Part of a small language model's weights.
Size: 11 layers, width 192, 3 heads of 64, MLP 960 GELU, vocabulary 8192, 7.27M parameters.
Architecture: LayerNorm before each block, biases on query, key and value, tied embeddings.
Training: a variant of Muon for these matrices, 162M tokens.
MLP neurons of a small language model. Each row is named by its layer, matrix (up: input weights; down: output weights) and neuron, and shows model dimensions 48-175. Each number is 128 + 24 x the weight over its row's rms, rounded and kept within 0 to 255. Numbers have three digits each.
After each neuron's rows, "fires on" lists the tokens most often at its 100 highest values on Wikipedia text that the model never trained on.

L6.up198:128163125129103127146129163158163105162144133145127140133191135102122186099154122147175112157100125140127172153145102059149179125147117124165094097166093125111131127138137124160094114112126099165078107090106100113124118149171124139125110123154099149109107143125115105124111123128141118162133115119097135117121114141111201118145141108125143122112110142127143107077145126126138138140135
L6.down198:137098152134099102055137135112128145190146107146126123122142100138105137057160088131074123132114141132113099158112138108145132123134102144114109149162131117127114113119108162123134159140102123094128130113136112145140153112139111127160169160174151134116170089131110104122136094102089111101094163114155131139151147126139160158130115112154141116131090171133153078088084136148184104168137
fires on: " R", " r", " number", " February"

L5.up509:157131132169114120122084097162121114120148136119124080103112092103107094155177119132182117201126148122130143140109170133140106150150111097145152121166117103149120139134095113136115162150100165118117166136145133102119122134155167109119106089112153129100118098139142141106149105163128130136131114168121120147114111131128169155116168113171152139137096080125084085111128115098119122109080
L5.down509:137101091134143147172144127136138114124151149098101163119154103127126122142081147108076163111112110134100119140178173092121150111091138134155127134144151127162102098072137150154092140145148112100123110077147159184129143179124108161142131154124107139134158122149119116142134157153157134149128159143126093113120124122150123120166097155098113132097140138076130166112135133135076134112109
fires on: " ", " c", "-", ".", "ur"

L6.up12:140166117201130199074138109163098082166127110130108110100165171172106102098113112136106142150135146151117112089158165186110127126120148104139133100149147134081094126103131135132109140139145151153096112143112127118090124102152111142162146141130134086118130153148106135121116149095141119141122128084197141153079111130122165138140142118131122123144143119123138118139128142128153147156139
L6.down12:151104119116115102126094117135131146169140155123118148169120138156131122147076148148166159137150136133158114164182129106154127111098128141136128133112150100130108141169099078112134125069167110109122132125131128133084105157126106143163119131116114190112129114135128094085123147150123131155104138147110109137130143131126111117121122148123155138149131120143119166140154175149110117117113
fires on: " (", "\n\n", " \\", " =\n\n"

L6.up545:119136132097125143146127130079114172123195120153144120160117151132128097130110125127140149134128137159087119137088180086159140109118069118168132104128124132106107111099114110133132169107122131109121112118114111120047142111114087132118107139114194111154164122114119151121135117114110094143140169122113113184144125123138127097119132158154116126142128160143126087099143150128123161124083
L6.down545:119131139135130139184102100122112091122252143114142127138089135102096143186139168143117118114148151099122120132101142122153114128137115098109066113170137097081128115128094164126126133106118108125125146121070120113110065149142111143090130119122165157165115136141136141105133108132138116120099149119117098133118083084122153155124138114151123161151093137111153124161150123137093123105127
fires on: " |", ":", ",", ";"

L7.up735:110119091124165174145085100132105125109144117095150117158119130103107124126161158117135115098122138163144128173123128137109133086162118155146147124184101132119122122071179093139191157152119107112177123099141110114123146110104158127152119137147107133123119136091094118123091116096112103108121106120178148135131057173165116146140123160088146159124174067103142106178124180134104143102132
L7.down735:186123102094121130121152118093124103154088126138112136120138120168110125172150099104098110083084156154115117129140168158140148135089152119097128138137107135110145126112118115143183127120138136126153084147104131117121155091105126168115111083175139149071151081143132097114151136114178124142130149138140094114135144127165130108116158091141098118167162099111174174154159130095130175108091
fires on: ",", " of", " in", " located", " on", " the"

L7.up706:130135154126119131162115095078157108137129115159144148126137152125087125127158160115124091138161118162088126112166141071145155133115130125149126154083130149076123157112102122146170127119129127106113128135107121113111115112081136141131123111142133156113159118120156138067132137119088133094148142102109108120129090100126102134147171100129156128149149149108143130150105135111158108115118
L7.down706:126134151133154157132133145136108096134209156133130107078124145106154130136123150155132142087059133127144160182104142123142130101094130087131100115152116111155089113113101160113081151143126096141121143094137093142143105118141141110113149092121148136155124137132139135155097129088171120123088141094098110172137124135086136117118099115144133152142094107133109082119142087114107141122123
fires on: "',", " |", ",", "):", " called", " of"

L6.up456:087082117180118151103137151144164133113137088123101134138140134127148150137168117186094119102113125172146091106139137117156093136127124183129171120151147113114106141093129137153123103140117138118100104124118136141138111147115078106148096118092127136089156141126130120101097180139155117162135101127126149156128109147099144140146098087131153092147124113142154186153122160079176140125114
L6.down456:126119134161172101137128152087127151124151113124116063136143109137179098179127139126086147090161131153097152191095129162122139109107121097116131116159129121129097121124137127141126097143119137114156101122116099177137118149113127094126117133052156122170161130092125117153138116149143122134091153083153140136111137147111150144140133114119175102101096102142146146089134101126184134125133
fires on: "19", " ", "b", "ab", "-"

L4.up611:133116141188108090141135163094169115102076143110108114087106164125122107123133109115108082152136131163128113151161125172135112133149127107122159128119153169103139148155148148092142103132138130155121129112125139112108127097139126135146131178087116103139161155107098110125144130109140134168124143181170168118106135142130154148117152144135118057113099090121153099129118169124171144122090
L4.down611:119149129140130125082082105131066118093133157097095113149118118152097163152095109125148076113102148123142113124161135139144104120096170139139144147146157103086138114113146150127136119144119135108114096130127145158186110151111140091125133166104171145138116112114137117154176132114118172136135107123141128114102127134120138094129095116132141139184172123130149162141116104129121173131092
fires on: "^{", "\n\n", ")\n\n", "'", "ous", " =\n\n"

L5.up845:108149137145108132143116135092096115147100110105123136155121160119132119145134130093121102164150142115145114114156105126148122170129161103132126120137147148128078138153157162149135153107117099121122143131141158106156143163134135130186150142157129145122100108133154140133146165125132138135176128172201161112128144082122179126103117113116110090134113143108155121153084132108128099164123
L5.down845:131113146177104155130090134133108134119123115105133112116122126184149089100112164144129132131152166148180136100174126147112113125134130096062143128115080082105105140152145182128114150103079123124099119104124155139136145092109087150169074134116150110128127151100162140171099151129136101165144127164149149145104093121116193142117099125102119106135124141135137144140078116127133127132129
fires on: " =\n\n", ")\n\n", "r", "\n\n", " '", "\""

L5.up348:143128155170097097160123125153099174134124125154097167128146097110119104119100114156092113129136172125102162155097093120135130109174128138142153115104107114157116121130114156130131121137114158110092172124150138082142112177131085124158178114107098135128109143176128125100102126186141127118104120184111105144160106111131116133128118100167178144156121152139105146084164115149084102113118
L5.down348:114096104101108145140122117132125164164115129131151102143145136116114147115093136167144154135168144100138099138096165139126171160088143125164119121168144140162142115143145111087122059113133086147110116145149118131118146126159112140114140110157122139113123138134132067174137146115120075175158176122117077135105125103142162109132108132113105110118172083147099097144138119132129136152126
fires on: " ", " he", " a", " c"

L4.up529:094124182147145143115072092108134159119130098114126146160127128140136096145116131122120164080165157145109080144071113087128160083158110108122187134145109176117133138116142129116140111122112113105118117145132134132135144124097115129127114109122138109120147108095145123134106135111115152128130167100161126155166087132150137164089120110113142113144149118099125158129115187142157116099109
L4.down529:145153110102102093106126085114127093114148126089129129121173110103115144130146147086125106123163164198139151131133118103115194119135130099147106130121124096121119094121121158137150112181111128136131130109122128140104131123117131106131156144130158150129128119126156108153144160093127150169126208143125099103120122131151128110113136130114137112156147092094124150176143113142169179153091
fires on: " of", " in", " near", ",", " at"

L7.up730:109149106137092162146106055132113148131119110102141076159167121138131174161138161150118146164155107146097141130147177143096113145157136124138106103137125116109137094124125136176148180118120150155161125120148136135116133123156184097132105138131144150111134115097064122141118090135111104148116150165129108138133146142107119107078129102141141126147182164119114090101145113145178150136109
L7.down730:097117147129144125123123116140126137144169111139119151143110130127134129179137126109106154108176100138107158156156108091143111157067129107103106078129144154094118062133094136125114145108132121125112163176125160174130134132127137161118115105134143129176109123159162141119113079130147155088125157114128114163130114140170149102076122117140109121148121115121156190152135142133106133117132
fires on: " ", ".", ",", " of", ":", " |"

L5.up67:086163107147131135143070107091158116138145136139138150151130133109133125117140137074146145117087099157108146081132173112126152111158110162171120115134123161089083130105145143120163109078127098120117091136090132126159143121133142112099111151146149126130130133106116172130142154126121103096143180145144123122126100124152130091077094098117133143159115171098137138139121143138118136145105
L5.down67:157129158126137122133186167119102135136127129125127103109131106115162119123118142086095117088133158134129132154142126132153107153112129119088124132105136102161156136155073157156145147143110147093150133109096106087086100108130146137078155140123146153156106159138097133165088137166163135218148118099101128118134093140103116137197131117140101145122149083100115113114140153093135126108177
fires on: ",", " was", " is", " |", " and"

L6.up632:134105103116115079143131120177131134090133121142099128143134112125124133150135145116187147130139114161087119101145124141152142090146149125131117127104098117103132121130059170156135153143109154138094117136086165189153136113137149128114133109139127122138131126130137155151124082116144068128119166116131100158178163132148145127070143086112155100131119131105091163127122114123166121122114
L6.down632:091135081125104168136115181143093123121057102151107131141110137127151177136148127126121135182124116128128148136114152107150126156129110137134124123095119123097092161139106086099080105118170122128119116098150130117150090120142123148106088130108071103144111108098088109087128125172126090169145128154106117172094154131168166122161122132147129118104111118107108124140117152150138109110166
fires on: " of", " first", " ", "-"

L5.up73:107154130147105148146121150147124092151095124139152086139088171146081137161133096143113111143131127153162131132158153150130137133121130122094100099158157138089115160145124137145129158147136087129116138139123135112113125145135074124131108177126137129151146122117109104208150105126154134108148132132144170137105142099137183153161071119105096102105097117115156121143130144120184109075094
L5.down73:118124139093087128123159129077102125108063129151156130164088137141094130120119087112162091147157134130125147172078113156126150126108174102089119145100132111144122194185140133178123139137110105140155155119137131138118108125111089193151118155162164133107144155111151116142141111106176126129131141122128120150091125136119135125142096179099126119158115109114133131156069131117127146101133
fires on: " =\n\n", "\n\n", " ext", " (", "tr", " br"

L7.up650:133132140096112092124118152135160148102183125180146140148136147111090097134149150112114178160184122114097139091125128149107156157172132110110106099154112123132156140137110079128119170098132136136129132160119119084084172145140140110115142119118132131140147116111135160098092106107152115114090088113119104169118120126151134107154155106137110115137135158057138137125152140112105152131115
L7.down650:120110104148128154162138129115109097131193127104157111117097081134127120181113150161162102100137116126142112144123105125129146117109145141176150150123171117123128110090137127128133144168126142137137143110162111174111107120145130094132104132127176114085100105164114086136123150132096142117162098071164147142154117095154110114088134146111126120098130093192109141100108159151138131149133
fires on: " of", " used", "ist", "ic", "ed", "ized"

L5.up858:136121109113125160117123117110119115140145090102142189147101144120089095141108120123140145110155159191138123133081131116121147095136173135160166131158109168091112111114135116129138117159096135154155099130122126139140159099116136135108161113121159108134111113107134087145112126086129183121144131111142140143130117176172138137088129123118138115180185093086177137158125158144111144104087
L5.down858:145130111137126089115150109104173076162114129113136130117116105144098131142111121134113111093126173204109110147118122138092155119117119106142125115125125115179156155104115112115161113135117107131130123156121145116083146069097143132110152105145117137094115129156147148123173138116147130157106142133169082127146130142164091131119145100142153136190145112094122176121106111086106160114130
fires on: " of", " in", ",", " near", " south"

L5.up806:144137141101112099136128170134087128129175081140118146134149094117107090095125112124177153172152131111139142134119112109170118111122121076119160129124138125101157127127142089083128155146113094116135143169158126069131114097111152128101153126115142146126099135146169136114132195101181139159079159091121118127072099172120131141100108102083123112129136102103133124117121144150135135117142
L5.down806:159120108109121159102126141127132130132174142112188110124105111136158178151165170141145098097113145145105132107082145154098093142073095126098149149099151112164113088124132119107122139125136098092123123099125139109127128149129136175109174140163110119093134115131100122135116098160167151117157162167126137169161136150126118095150136175121112144140170111153088154136162104144133086163127
fires on: " of", "ian", "ish", "en", "ic"

L7.up36:137118166146068144177119122149126107138158124114119113146143122150151156102113127161161121123149143116089154121124154139135155141121124124143069094169087143116133121155127128136111175132142093101168113127120115131106132114122148111103100149110129172105154114177086099146149121130109115095129087119110120134103101141071120160099117126125139123166123125148123130107096108135161140115144
L7.down36:103116093177136131154133133091152154159098142160170109109161162133142152098126152138116165105201116116137135135109161104113129180103167151124130117134161128091107131125126154167112151130154133137148116095117145109133119122138094107078111065128150131107130099124126127125113135139142116060111153182155137110120149134126122114151119128103096144153124131124081094125150119115117141105126
fires on: ".", ","

L7.up504:158143143119132091141101135127158076125115138148118155167156134114144120125159097089107140116100081140124101106133158132128151113145102133087106111143175111082130133124127152170176149140158101127119092147130112143137103133103135108123132081094128144149144126108109112124132148096097105143161152137144126194154148160102191079133104111111133110157113146152147118133152128136127169113082
L7.down504:129130104127167150129146129147094150084141120117155081124091095118112155144105147132143138105153178125088146101128094115121097126150176148155101104114153119131083146130098130114148123130102170133150124111130115125129143135145096071147152159152171128083095138156151171082118142135139172115106103124116110146131130140136148131108123145129126151126177176112126128106162137098142139148149
fires on: ":", " in", " |", " of", " by", ","

L7.up406:097163130154111121156110140103160101174134126144165134145173119092144113144112163122163098166093150134083157159159116096116141090148102119136170098116093126105116137130108112201132120147178124103150107153098130143122154162124128075073134121089138134158134116116115137125135099118090103116105156138169139086169109137104084134117151109118134140142140120083122144108151129153120089115113
L7.down406:135138132121095133144088140162112121078173116151111115103127132140146101130121125115076119102129106137170130120093163140184126137162110096119118167162138133189115108094116169134169115138105150122163134113110174135130128154138136105152108160181062102130118133114117123141128158131155124086128152153128121099138102149150166084153120141113112158136162050140125144138145145117149127164101
fires on: " ", " |", " FRA", " l", ",", "l"